From a checkpoint of a small transformer trained on Wikipedia.
Architecture: RMSNorm before each block, rotary positions, no biases in attention or MLP, untied embeddings.
Training: a variant of Muon for these matrices, 709M tokens, 5409 steps.
MLP neurons of a small language model. Each row is named by its layer, matrix (gate and up: input weights) and neuron, and shows model dimensions 16-143. Each number is 128 + 24 x the weight over its row's rms, rounded and kept within 0 to 255. Numbers have three digits each. A neuron's up and down rows have the sign that makes its largest values positive.
Before each neuron's rows, "fires on" lists the tokens most often at its 100 highest values on Wikipedia text that the model never trained on. A number after a token or word is its count.

fires on: " M" 59, " power" 7, "M" 6, " mag" 4
L6.gate509:133111160157116087089114126133112121087110130159188123131122114110118062094138138118142114159137103120115132095094127154113113151119158168160156138136139134194156111093171144151117157145165118181125120144129134144137093145089121138106138142100089133112160114101127144119087112113091105111138123147103145126157111101162163109137128132103083145095133118135084168164101137161129118139167
L6.up509:147068087130133147139119145124105112101124123160125120145121114143132156150143130156126122126123184122093156119136125079151176154084131150138113094138142121120139122133131103087110134144087156126097115149105123143119130103092158114131111129110097115130135104115110176090116114137129160108127118136148184136131125122143119152145126121158162111091145098100089123112167142115147144150187

fires on: "s" 73, "ens" 4
L6.gate656:140100141090119149162103140097093139111071131128107122107153153116162170153070135109135106091138166197142176143124123117123137139126130133156093169093084113166172132159098098166102127137106126093069128126134144106134129157156123155170115117094163147151101178149131105145164134147138179110161152104119137135135151166133115175113085111108145127093134102096097143124078138154123110137120
L6.up656:109108133114110146115150092061178145141144133095095114119159125142099116156095138115128143091117168121116114127151122128125141141103110138173114146127113135168126080125084177143141087170124141090141121090129127146118145156139170126135101152075130150103083139145141141123167106146127135098111110114134108112118151119177143178095103104115131176134148181108136151149109156132126145137140

fires on: " " 73, " Li" 5
L6.gate867:160132144086146104121089137152150159138133144182101164099138071112114142119180155128105121081168150133096103144137124124150107112158156100148117187153133135151158150138075119152151152096123133131144132091148110126111165109130139186130150132154123086117114124132084167131117131153114136154096119099109142152152129129092144153110095120088140154093118114127114105117141126141125106117107
L6.up867:110105102116126154110074132136158105179106087080163138104090093168068155084118111156154177135144117139122143109156131118134105117139098087140111116170116155136106133169109157157142136138170083114121111124087139110145132156164140142132107110159119102117158153167131186134142113155185188118127137152167138151146147112117141131146117129135135065110128097123127153124101162145142095128112

fires on: ")" 36, " (" 25, "\n" 24, "\"" 6, " |" 5
L3.gate344:128125122081151147117096108145120119119158115100151143119149135143152100129110120126144107110128114102119140094169096162128118138093114134149098132159115131100114132173113141133106165080131150129097127140164143118107124164116149105111158113110144148164159114147131093172141118161133102136174167141131098125166129126095188069132123129131146100106127140109077130108163135162126148147116
L3.up344:148123141061114125107149082145133140139100116122125114100106128158145106118117140133124129152125091106138156123171121174124130139140123152170099153184110144113107107187110151134130149090132153112129140145155135106101081165075136092115139120103129178179156120102121111148091112143149097135157158150145102105153149125114146107135146135152110108088122129084098128124140126138113150127126

fires on: "2" 25, " " 23, "3" 22, "1" 12, "4" 7
L6.gate57:120143085122085122112097122124143121126102086153143123081136098162125137135150113124146162081114153106160151086125133166136147113129153147126126133130153114109138108140116134137126114119154119115140144154148106142112157164166160142095159145106098114153161094119080125128112125087099087153162119116109099108103119134135193157162141130117141111165142115128141112070142142084135145151165
L6.up57:092128109121119104114102136098164175156104125124147105077120136125123097168106089076152136128089149120135121099150123163134104130133114143156135158171121154143129091149146110155065128109144178122123089139096122139170131117118103126075150135132088099123126103136118124079117093134148115144116110095142116118150129173119123150093153191151181108114097165175132106114138133143116074133160

fires on: " " 74, " (" 19, ")" 4
L6.gate720:131101147167125105161116127131127138110128151119127059106194114128123149117185116153101118136135057117100130119147126157144157155135094083100129141133143133124163180071100133123087115134107150160149123144094094134139102151147125138124132091147115146135153115147129144102131163151152089113163139154129180134133086121118126166141133127120150154138105169148125140120146063089138138120139
L6.up720:106086183135175102133158120094138142170140152163095110099106130141116164140104099136089154063063140094111130167127088152136157144106103128090111171130110142133125130147135118148141163130113170103132131145130144119123113123185139137151124083154104097130135138137159101101163156097121166137146146137123134158115137124168143142131118109115125177147086102119121139148167083147143107143135

fires on: "0" 30, "1" 16, "9" 13
L6.gate603:134125118140098110155159182155134126119139093124132132091132140097124130182086109135128117153163104150126137131144124102140127122121116150119105109113124149135102129112077121182123110124141148128161136109172094080131169124159169128155109138102104144135115125138145106118145172110136126122130155142129147132111121135150122160145121127090100171114085140138115110066160169143128173140095
L6.up603:131090150140113063074136122080106143143125126125080107113170136119133097144137103093169178122144164139150101145115093149084160129121130120179112127152122151088135155098118108140116121098122094114152105097115125123112112112143129112072146121113098114148089140127143122105147144092095177138115145156146183129107117133133161139180099112112104141112130116133133080129102141143151151127140

fires on: " " 56, "com" 5, " co" 4
L6.gate1672:123144118154125139135121136153118155106141138091136120101089111162144138159151163121110146159100153134111113153116147113142131100111124136131119155127110139129123117111157100155167114124158097188149137140110080144115134111142158089132184106109105124095141101138081101099136088107109104134129144109128124132131149107169134145126094101163122124112099081130171147104088139102159171126151
L6.up1672:114128132150102137120118147153130128115097136101166145130113146112127146100107144152123136111110132100127123116125120116151152115144104088177146147151108150135134110126151132149171071162109107095143115152139146150173156148167140141122122144150124107161093115081097139137123104103143112172137121158167110177143106126135127103153118136120131152130146120109106146148170153087165138041162

fires on: "\n" 86, " well" 7
L3.gate1765:129138123105178132120095107120133112127173125110134109088115097116137125102124147128061143091124118126129117129151094109152137163127132104152143131131140130124101120133158145179153179109152135118120107114148092112159088083160127118153168152113195114073102127103141115162126109095131138176210169118116171086121095136089156143163153117102126120118108113154126125121111141149183127080119
L3.up1765:141146125123094126121150146118102160074130140153117101134151125112186145150144133171122114115157100147146111154112104099092184144091167090090095143115108080120113140112137093130114119168187093144114127134149141088112124165154099126105164123144138139130139082087138102136096167145101147140149106145116125126077109127107118122134142178121123176114119146131146122177170115115126131108112

fires on: " " 86, "n" 4, "w" 4
L6.gate623:130093139123135093142136152166139143131126165139105130095121119152107146118184165116151107108111122143096125133173147141125150156144120124106157142142134168113158117041116140114114149138157141121126136116081137136137136126159098142107150151123136088144147128139157132127099117105160164167121169114157164144098142159113150100136111164145140125097108175137081112182077132138166137100097
L6.up623:174157169112116115109114164094137157132108112121095112139145110095104157102133137167116128116141123145105105086138117084097091131100136103111093083142134155142102139089098112118129085166128145184109100166135140129130150147177128110127131142130132067134121160109147146124103135184123148114078147137160132125177118125123100135139111121131129125127151121152117108117121141135165120159092

fires on: " |" 30, " (" 26, "ur" 12, "di" 4, " Per" 4
L3.gate269:079142137130119094155158135118150109143154119148113147108122097144115128140147162131149107133183165122110093130105109124140112117169133136143130131142141123070161152129142121133126086105087128099109126130129094113107133154154158115129170122070115121094152165114139117119109095108129117151122129123170115118079139162158106158137155115132096159146157104152122177184132133131092103151135
L3.up269:118102102130136123125119169134135065134104124093175114086132135093126088125090180136145098110189173144108118115121097139153156111167198111129135125130144171117134125147162123154146132085102153086118152165169090117095064157128120136131145140118095147097136137133118103112136124077160119149118138089122094131136133152134124161111131108139142113160127154105126123159141169161113120082118

fires on: "-" 37, " long" 9, "ha" 8, "ho" 8, "Ha" 6, "le" 5
L3.gate229:091155091116090144171159124090072128155144153123145115142127125121173138092119146137134140162141073106150141143094099097137139121135118133110133204132127096144155149117159171122089104135145129122137118119145143131127137085129116129078133146126185138087104136157139128132123124144142096103130163133114116125112107141101107116141158121129109113137148149131142138108143132089053107104115
L3.up229:081078113102101140153131121079141145146151148149151112166138115121143121122111131122122102156133119096132118156123114124135129138153160145089117143191115142148179124111139148151092152120139108106143104139154142154131116126159148108120170127122133178083096177165145162141124136093171089106110131162143151125102131116087160089132136102110116124118138150119096154088120130127088137115121

fires on: " " 60, " |" 24, "\n" 7
L6.gate795:133126117147158122108136125141126160146148121134086106110092139126127170140114150140135163132167145069097117127177106164120159118098112108114154151123147121135137111119100175135121144110155108088139107090118150163124133088112134111130132162158143097126156113148074099123145111156135111157115180116132122131114073075101144113150103125116113189139089144143140102075128116123137145173158
L6.up795:172106151136161122124124117122161157138117131136137122110128118157139155108119169152121086095090102084131136088164136103119099134082138144123112135180118129141131111137105117137166125147147169118136110153118162126143130166169118104159112119139111109095129127130153167119137106122141162175133122139153128145131114114170150091159125188093120138125177109119138160103085156124137140102091

fires on: " " 100
L6.gate1451:128101090114160117119151133116129156146190126116064092154110158130157116120129116132114120132102131134094176126127126137126120169106106129137165126172129135158132141120115122108136082114134124087126139130117120123162124115155078109139139136167111113133202102134119145116103116139149142125074129160102148102141073170079101131151146129121108109119121127111089128092121123112197153140164
L6.up1451:108085117133153128099175140165122149118135134210128130134066203126158100119102117098154103100148070124104119112165130084127136126123104105120158136137116118137104118133137116129181126115114112188127143140130143128149138126175133126113115105153104113109114130126057133114118136150145100129151143117163112153106127161144111144099182169134163152111117134158142136109124165135144141150140

fires on: " the" 23, " and" 12, "," 10, " &" 6, "ly" 6, " And" 5
L6.gate379:106157149104154189107160065099147098132147124107114123154130101115126135121135100143123146113137087152147132146123122130163109104101137163158139146126087104127151157117121107054131121165121137098141097109174119198155164178100121101136149155127143130114109136119172135102151176086113150145084111127143148114144126161126085168100148118139157104125102153133141136147087154120150160124138
L6.up379:119151085155121123138130056156159150130153080131164089180151153117159112140170135172144102107132125120138152123172104165132148124124097091136141125122107109133120106132130134127114116147140118113155105128159097110143108114088111132134137133117124109113105136133125178106125112126101165112126180103148130112125098119158132109142133096122118119154112073109130059090143129141174170134178

fires on: "-" 23, " U" 21, " " 10, " |" 8, "U" 4, " T" 4
L6.gate1469:138086135085185150155139118124135131125129139117109123142121167132160114128139132147125154118154103166158125122105057133133134144144118153125152143082138116140151148119130160093099177149159077138143123126110085134148127143129129167189173139093136130172129099126075085127137109115082138092176126124144110092146097092096122129123071141160103136142109148090144144129170105148147102114122
L6.up1469:131124086122149116120154115109151110127125128100078181136128129158183132138147118147147145055147103080117164137113119147150115141130163129135151150140120147121137139113109161128119143151122119152138117185106124124180131158101061106133138143093153104141108114146117088161094166123089143115153130133163117104115122160087131115123097132179121101155141151130180129116115121096157115112112

fires on: "s" 26, "ed" 9, " War" 7, "AF" 5, " season" 5, " League" 4
L3.gate521:103120129106151098161120130125124115153085096170146117116137089078138147138083107149135127116159160188143144155174125152162110132094115178171167175115098130174103139160118130106178172115128169119161170131113108121139101152096112148141119143171146118097113118149120086154135136136118144127122140123143099157150165144148148155137150074110154129131118171098127113118147072106154152158148
L3.up521:122136138120137142118159082119120134127138104129105106104144118096130087190144072126103129145142071129117101135170111151144134154087133138115150133175142111113115107151125125116125171145148132101145141116084133097123107165162115158099100138129113118086078125096123107164151147118165100142129147156128135161118126104152134144152144096184100131108116156096117089102103116136158135111127

fires on: " |" 56, " " 9, "{" 8, "-" 6, " GA" 4, " more" 4
L3.gate608:133096142094107116128115106144079135186176110096125173112106125095149147124142159153149145119116131124124128164133164108127164127098110153180142127112127161130160137126105128148090103139073127141092131101110133114164144109126096153150160099123078103103112119129146107125139153103103119122128165115177172166099135124127143151132123138096108128109141152163152120133142109091134146167120
L3.up608:152095119116153091143107113152171152140192120145151104109111140120178093114144168146127139120135097108177151135115129144133148120108133150124095139149097184167114127124100096147121148142102141150139131134109149098142136161136090116126123117138091165107127140105106156143091130139099186156083138147160141160124151148123185118168134168092123122126144115098128079158114107130124095086122

fires on: "==" 67, "\n" 17, " ==" 14
L3.gate510:140146148089157140080132113139135112119132136111071094150138121149135117161099154153146125103121144107076138177108149102171109144104100129159106143136147128134128091136136124102156128125158148115156174128129118129110091117171104135114199121109127154165129113129144117129047135134130113154120135160136120170162161156147122076180097136094077122116158129113094113090106131142109107109140
L3.up510:118118117151148115154118108106116141152142161121143103114120136082115177141125174144151102095104138108112128098121128111157157137056141124130093125139136152121135143146101155159114078149163107113116127155158137140144134126138078149082151170091137149148138078160124123156105128136151087132105108144162125116091167111172107081155134147105107110150123093087159113132134071135127109108128

fires on: "-" 21, "==" 15, " The" 13, " |" 8, "'" 7
L6.gate643:172129118134109156126116150123125117139125137087096145138133121182102139126132151128129183118127163144107115142138121153139144155100130105159123143096112140085118116131130112136108092123117130135131141150075112142092131068178103178125099129110137111149129103153134129123094139123089113108155121103105071129102128134158103091163126154110113147156156162118125124121140127095153146084128
L6.up643:156152131102132155126115175123127128148123130152176139121144106074148126132093122137147129160129119116167148121132143091144150158121134132133157140075154098103105166152132136136095100125156132132122109123125138129164104127183087108149090144158104112150149120154117154168120100138162091091144136128146104146133151114106137114161155088094116107124098100132120109135095114160124124089126

fires on: "\n" 47, " (" 9, "9" 6, ";" 5, "5" 5, "2" 4
L3.gate1430:113125154102131156109107170138132138137152085089085138066139118139134118155119179110146126145114126080139155078139103152158150115114107137090070112130139108135130124111132120114117073122128157125168117123125117131108157119120134120176158169096107137132151103123142142133160130128094142108131168141108113120138115136124144135124126136123113132143121157094125138092164130150150165142089
L3.up1430:081169153117139113137134135136149156141175112135134169129100111138139141109116103115086087086134101120122095168114116117157134102113143111159111136143114115151100112111149118122100146093133136119146074129158151104126134164156124137112103076111152146101152074150116116083156109102145159114148144127118163146118120104127165103128102152143150146111098139141119165147151155130102129127120

fires on: "1" 38, " pre" 13, " a" 11, " first" 8, " " 4
L6.gate967:074121116113138123121161116141150147140094133155189108109128161152108072131090132170176101119103107111105167151135120169157110123136130171089121141129117122147142106129104094132125086096125119130160139134180114133177145109160135140101122103118113085119180080149069122097135105130105086118135121148119133115114096095126114182155173106173120148129114128114061113109139129117090121093145
L6.up967:079102104141094147132131151114145127112103113124125143135075132147109141175100112096152143162168126109119150092130138091147104129116145138123154141121141145096144158133138115145115160161150100134155158146103095103145123088167123112105167113107139127111118090141148136106127121100099115150101153143117154144113110112135120118116163132137136153159123143106107116124140122154182191169129

fires on: "\n" 45, ":" 15, " Best" 13, "Outstanding" 6
L3.gate1888:164124116090133150140102093095122127141090144128158124177085124138117171124136108124149151155123147159111126162148113122116154100133119154094115090112090114084115115121151118154128092120100096133114169105112162127108171136098147129082124121137123132141101112105114140134077118090134117103118145164133151114135108149126108128169108129162155128106151117142116155132183132114115145120138
L3.up1888:111083133122158153084114105122091144159097125130119133157134104151169126157138087131139138115156105143107109111135148129136166098141085110142165121142142120131113112128126129148163113098114107135120117119152170123143144111126145106123129114137159145140109159103105141136145142112107128137166124139116122106146150128167137185166171100168129084091106106174089077174115126101168124126096

fires on: " " 39, " (" 11, "5" 6, "1" 6, "inomial" 4
L6.gate32:083142101137091162142163125163133137157157106143120129140107148134136100106145116126149158125094137130106126146125148135135141141146128141127118146125111148159123100171130131129160100085148146176150172154166154155164076125158105111148117098094135086125123087153149127154119167127126135086155127106086089161166090082119129144122158119127145123142180130134123137129138134111102137111133
L6.up32:107151120126120121144153075112101165108098087101130111101123101143134127163154093128170127106137145149140159128149148156108047148181129138132145155141136112147099084122130096146135126105162153100134149102138106140166107080136133128131128150123129094148143136169169133138151123073153126119147139171092127157137101112084155108161112127107125119093118126088135113079137167126141131124112

fires on: " un" 29, "-" 13, " \"" 9, "las" 6
L6.gate1626:120105175093108146134133133141134086131126120115138129106135122127077170138160165174122169078127131118122145132128101129139099138151101145110124124112126162123118153132110064157112138125123109093090057114088144130107128152171138115175143110102086114124138136151128130119132091114132121145130135135102136146118113127124161118120132112151133141087149132111102132102140128132119108101137
L6.up1626:143088127118131116102149133130146142120121160113131087117165121140107172136121188129134184126138060059126101111193143184147093103116140098127114098114128091092068122120146122144157132141131149135178081175118132168123098104150134139110107138119139173159126084143130125139119138116131140113102148138151094140115125092154129158174105121151132107124161142149081127108142108136139145114150

fires on: " under" 15, " with" 14, " of" 9, " |" 8, "N" 7, " by" 6
L6.gate1670:163035107058138097114139102148138144119154136129151131135138138086130110147117122107107104163141128130147082127108124131113162120155095142133134134089133150126161176117117157144130109116123184106155109149134173130155157144140171113164132136109138089100081155097129112122157130145129115127108121155118118130123139132092122173164092134173112135072121168168125099132139142137102092113108
L6.up1670:098044160125142084110149073129154144126126097094096096124131118124114113119131111108139114159128124090150132110077149107090127102109124076112148109110145148160134135128110118184103150168123158127151117168142173128153134154172143134139160125131118128116122124116117123130156124149141151158115137147134111116105123144101125127185117145166106138068129173135130092105120103167098112118127

fires on: " to" 20, " in" 13, " of" 11, "re" 6, " by" 6
L3.gate1531:155133132152126101124091126140169136081161112114091129113140094127146115163126132099178149137146116171106068175136160063119134105118093132128144099125107097145144160116147149120063127140157131126119125167120151126109137099142125101087123113115117061143097136124153127089166128158121104150127173145083086137101171138150104127117125132094100126127121093163156102135096135132118160129148
L3.up1531:101112103156125118117156069112134123140107144116130132108117124164164115124110125151110123092100103135097124123082147148100104130118171117140151143120117156143177171127159121121108159164154128143135129153157132154146137115132109163127111107121122145171118145106124104161148112169127143103148131118131115103132154120154120153137156140108112178149128184147122114076117116171162131167103

fires on: "==" 66, " ==" 24
L3.gate194:126145142098141097158162117131133082139109103134112131161123136079129127102117144157097118115114107112134154144129166145130090143086162110112070128098123127104095122148136140190175181105155155148089165159122174141195127121158110145135146112155162164117088125123122144106113113111148115086108140068149124155069132125110139093150116140086090145126165136108122139170117174134140110088130
L3.up194:112146150103071156094111073102153179135146118158111143129118103125132147135098141093109118103130127121114130133091148118147164159121116119144109125142151172160186149126154122151102104175106161111125122122118133128129130143120097155103116105085130139173136102083107130100116128143202133122151110112136134109097167111119127058126147157140168122153166111114101115161090142094130107108131

fires on: " " 34, " and" 15, " \"" 6, "-" 5, "ur" 4, "U" 4
L6.gate1063:126095102122137072178139122091104149149169128119138105112106145138143086137153116147167116139124127112111098141183105090111132159110154171137097165114109135095141126101120139171153136099117145153143126140137113122122126143165101115152128093187144111136092134114162131125118098172118131094126149106138151113170132151103153121077091163154135126143144132117165109129128149118156144125128
L6.up1063:106091127132154133173131162146127135129129134095144120096144135147146127148120184130123093091156147117154148115160142077131167152123142146092154124115136091152160174141153140154155157094173176126094164096128099131139139104087154122147167139142131103153140107128131167116132135122097095109153126127114145133100124111188117126115129116131120150153159123101108106107134114122132154131136

fires on: " the" 46, "s" 6, " " 5, " one" 4
L6.gate743:084131133109152124127145148150147098107148138101067089125144112161121110131115143146168116108166065108122129154177096085124125146173104190110140142193145127156157146131129139175115147134165129112158136156152118160135123182166128105098095129119151105119095159150123143098126140157112143149146145141118135125137129126122104152154114072142166141117129147122155124156110113155118091125125
L6.up743:098121134137145133092139104092167129122118127136130096140142150123133143133114094101127137127121131138120106130142089128160118180143112160140107083151073110161090171152101118111098089147125176097126098105110122179163149156138167146111123144098100165118120151095149100143150105129083145155114111110090145127113096090119148112097145118142075103168120166165154149136101151129160187110140

fires on: " |" 100
L6.gate68:182132149155167093163125136142127151175137151116128159138118150136152180128150133130159163122114154121120121115078119126132083140161129141191126155120114127128100182128137151156174126145115142135151158095154162131123078130152151149139144118134119099174128109200134128133128124120123151142136149150165161156110152134120167153144145166129134117093120141105147133137118141125102137111092
L6.up68:151142121118118188199097141136107168123117097154050129124146161090149175097138085147139093139090139142138165133108141099092170097145112103176108116110129164152074149107116166114128150125130128140143111130185153170156131127124128139121087140142133111175121131116123107126143148071086143144091143103134124122127135144148136150111168148137104082101127116125148113130125170166099124122152

fires on: " to" 25, " –" 11, " in" 11, "-" 9, " and" 5, " &" 5
L6.gate1830:108154134147139136101099148123110118117147161128092125161123143141127142147158141145118132135143132117130155116163149104145120159174126133134186133102106144136144167150152110142136156125149099138162097125144098120120172129115130123128115078149150085145118117103147143141158149161147134130144121141116102163109141131116082118140131165127115140139135160125164130108143153151100098122109
L6.up1830:121140136142075135135164110136118149111190156115097159106126122172111109193154137165147152077131202062114102106121120162134083147138137117109109117121122152168131107150134127108148132151189124193122110124110144142157143132109149131165136078149092083115150119107096116139158081176123142110110144130155133138143138119109093123103082110124094087138139129117128091152105111189162097113131

fires on: "s" 50, "p" 8, " time" 7, " to" 7, " at" 5, "vic" 4
L3.gate1197:136141109088116180115154101075160156123120124148114128135132126114114161113112109169113106155115132105127133098102136128130153152118115157111137144124150147136111106090057155135108161122113111130139138159131125127120110086110141162180151133154100118144103163080145105142139136148123109119100080165123126113144140144153092090127088101154123172136146141109147121133075143150056219143130
L3.up1197:105128129107137119125113110149089163150128151105121139094157157100083126096122150107123106137162097150098140132114133113109084091113138088148101107162135102108109130171142082084149142142149178149152142101166102129151102141130080107122133179131126118140135105166079143122151189127101125130186124153137168133115170130083159129110124167140141114099146109124111089121161137112172106125128

fires on: " and" 61, "s" 24, "," 8
L3.gate1847:133120140143145138112123101133092135147163109135087150165120137157151102138118134100077148131116126141134118171151156141089118165108132104116143137101124151169145166124164138151135108155165146128133111127161129125094137121100112144156123099141126137099167166130148158111158121110141136133140097128104096095179090145123162102152155179150137108113082110125158136107106106134110108105136
L3.up1847:073126096112114145142151124140127125118133093130143130143121131107138125135128145133130149142148108133135139163130142106154108111161115108110076146139126144119161116104143133170120113138157160164148153123124159092144138138123155132133107111129137085119119148118110108140177107117125133101107125194150132118149110095087133104142115127114106106121152142145077136167093131099122061145127

fires on: " |" 100
L6.gate1561:116156103114149116149118126157126155108153135147130122165099055132124152123113108110075128099124152119122109136110140143112143137116146120145126102163162157085186087131105127143150120127103112136128120143147132062156114147146160115077092161145142104159098143125125159135105130142121129151183156144119136133128148124158152134115130129143112103117106173116136152150093123108123130124122
L6.up1561:121129153171122131170143153105120107089152086124111151104102160121157173125099121121123143126156142132144138068167120148124105104136130104126154153115068108106132140169116151126174115126099172131129156120120127171124134144142101135136141147107115096108157112128097166141126135142123120166136111114117123132129147154147120158157130098150165136154163145133165118164127122093138096104146

fires on: " re" 60, "-" 21, " Re" 4
L6.gate1402:094139117121092141131152144137123115126130160146163120117170120129127163111133164149128121096087138125130164154085089105139155141140120167133142140127125172123119109080119125105113151123158097138106119137137099153128167124150103086129135101106143138124100154145087134114136110172112059103111123094104109138151100138109137127132128183122111073140101131108155153099105129172119086146113
L6.up1402:082123085158099151138126089088131157113135137098114165140156139151110178106118152074141110152134125097110149088111165113153150089113086097117112128161121093111127134120118164138124155126168145114154106130105095151134098111121109152136115154155127133112161110136118080108152125167117121115118148134166162086124098114120135147099117143107154151127097172102133144109102126112138135140146

fires on: "\n" 20, " –" 16, ":" 16, " |" 15, "," 6
L3.gate1534:141125135110152126124095109139100183099102134108141139145116122101117120142114151131140151129134118138124145116183100131120144142166177125096142133124154107143134139117103103153128128114162168141102131116106182097140141110089121110101136108145099177170151129130078115161138127142119131142160098136139122143120131119113077135149095124167151112142169149148131114091166136136121094125139
L3.up1534:141112129131109122102096184158134156133123117104127119113123147124130110151103105098144134115165134110097134118179133116124109118169128132124155147132123090109087154129094144130118175074153102108151130111135151088129145138121130095131133097148114128125176136120117081158126115092132129152151106137113114138125108129121144122134140070212150114151130120102100132119138112082145060182129

fires on: " " 37, " |" 21, " (" 19, "s" 6, " /" 4
L6.gate1129:096104137113090139146178139158148159119074146110132039120188131148096156137122135133112146105088139115126133116105118125125106132140117119161117141150140125182169142131131098118172176119134169112127139166117135132119140152132108154132152067135100133141120121144116104130143132138123122128121122127176106119134157140145150117093128145120143129133109140112136128128144075194144133158109
L6.up1129:172130096127116139143148133071115105082133131115087145103129145129103164126103132104124079103140125118132129136096121131150131134099125149124164164146120153092174163173073078142153156147131159114150131145098123145163121146164113133127139130161128122141119162148150117132185150131083127145115131185155137112118155153094145133140094141154116135098095114132176081133130179156177153157121

fires on: "-" 28, " |" 28, ";" 15, ":" 5
L6.gate1850:134129111174143123166136155106096147102167143120125117087146153091119166122136159150127102101127135071132134120152168123131091122132136113144105084123150095096119166115109110143126162116109145113129121132111108160131136140112136160148143057140124143117116102123104095129161123143127120131114113114133143147155161154148108068120151114116094145122163130101123086117057141113126087165108
L6.up1850:151118129128125103123131144112101122104132102145160108149158127135088125146111111146138138177130110118104128135162103078118085143098088109124113152162091181142078105120139124095135163147088131152117158116154121132161101098108113080101142086128130139130130152140162143152148148160100130093152130094155149131117180151125178166142095095170151091115159099144160129123076152143096127133141

fires on: "'" 34, " and" 18, " \"" 6, " his" 5, " His" 5
L6.gate485:121115065163138092100115142095095121080117133134156095117132113142129095103099129172114151115137138140153130122203129089122092121112157097122090107096137094093127182133108112182164134108132119143136097172142181119121124145135137114125133085175146149170182146122111164176150131139134136153118107103174117170193094136169113092164113125134127148117132124115135132146125108115144180103097
L6.up485:171131079122154114080162147110097147124098116142160163100127156143150111152107113104084150089083097117129113162143155154156153150130137172155112115140157126160161165140127118192184104058135116163135096100094133119168093084125150157125125139119100108121114144136075161183089150155123119083125110095142133146113123155110100125141135134110125132110145169143136142115129095079134135131139

fires on: "," 23, " the" 17, "The" 13, " The" 6, " (" 4
L3.gate1852:108125144104121142147129097116138125131126139102098107144114151146095169169123128127135143135148097172169123149155120123131128088168128142123128104125093136141138125126132105141161148099144193118147151111139109140106133107114123084115115109099100124122127136119150098128154142100130174071144081178100120102183130147143145145122125166198148102178118194113117113127126126106148116135093
L3.up1852:147116141118126173164143088131165123124124113137120120184067144128125182140157140125145153109101156140154145076100139176096128123105088130134133164144117125111161113116123140126132094158157099135123070111124147145086127105120145125134142132114133108113100100085175117085100128156114112140151120147115080123138136129112132167125100074181152154129141123140113119123098131111159116115121

fires on: " or" 39, "-" 20, " and" 18, " a" 5
L3.gate66:113157136147152111169145144127132123125151105112146182137138126160162138119064113144156134105140130116132131129106142120182090078138123169143181164147133163131113113156097148112111111125093090125151144079120116111127153109132098132163100150147147134088127116150166142111123128111131099129139133053157144139102106177135146154118148112139093157177108141155127122144109158150126147125099
L3.up66:113103092132167125179136098139098135114133163142147102160095160141149149136106113108131133111127144136182107106133127145185180087147082099142134132152160153135080169120128127120121145108147131142127120123115105097136078128102095113150101146146102094150138155107170117120145139166140152099144177105123150117138092172155127101124148133158151145147133134093186135110147174129121131178098

fires on: "\n" 20, " of" 17, "ed" 13, "form" 4
L3.gate266:178162163135099120097128145153136149109154185173065114120133106160132117118154143159096130157133102134140106110104132134108120151112139124084124149148138138175108118128132141126132152108134134154118158140107093139150158113113144134112188142153141135114116152112092134152134142145127145132141166149158138130160138144066105113103141136131141119136133122137126164135143144081161111124124
L3.up266:170159175104086124133138131125124164135160162160126111108099096142149113108154146128076125142117107132114107127105127117142157123107133124078125135124120112156115135150100136119129134097148140103084144140115133089117147123159145142098187164140126111122137192091135135119136137150127144129159153144164122132144135104066088097109132155168134122164142139113126120148146158092119110093125

fires on: " |" 84, " took" 5
L6.gate1199:123134150139137105146156141147122153131134102169174097174079137132125132120156121151120107166123178108100158136116114117117125123140118119123160134135108164164104137103126122104144171138112118114150150112113154122087059159118161133105134193130167089186118154105078175129138140141105154135161136156125089149179130123097122153141153124116155092135102151143158142145094140164086113131119
L6.up1199:125146133118121141179153132152081136116141102129043101133132140136149140110120116121082145119110099120135172121088159087131097129091109124106120116139096124087124102130113159149140153142104136095096131100192125114133161196130111092112118154124127122123109122134145126097107126131154128126145122142134100117101086144129161102144107119187177154151104103096149116131136122100107173084145

fires on: " by" 28, " of" 27, " with" 16, " to" 6, " and" 6, ";" 5
L6.gate25:158084139115134104116120143121101165101124137110173105129159140152110118132143138123135061122161134166147156119138117099105149102132118101105131080128124078120134139138148136124140112108119130120148113179123133113125090127145165141167165130103095128111093152148097116164146191136124099136099128137118104172158159122106174138120152121162127123123103124138119108149142081107091128082137
L6.up25:105125122157130140088128123146160133129137117128107133126134104098148161152148170094147084161104122135076157127156146153131106100076140085116123109108109138133126168151143164102151138143173116167145138133136113158112119144101131103121156131097110175156121165110122150122105178137149095137130138155138095149099137129108154133135094140138158110115143115115139112114111133134074131102160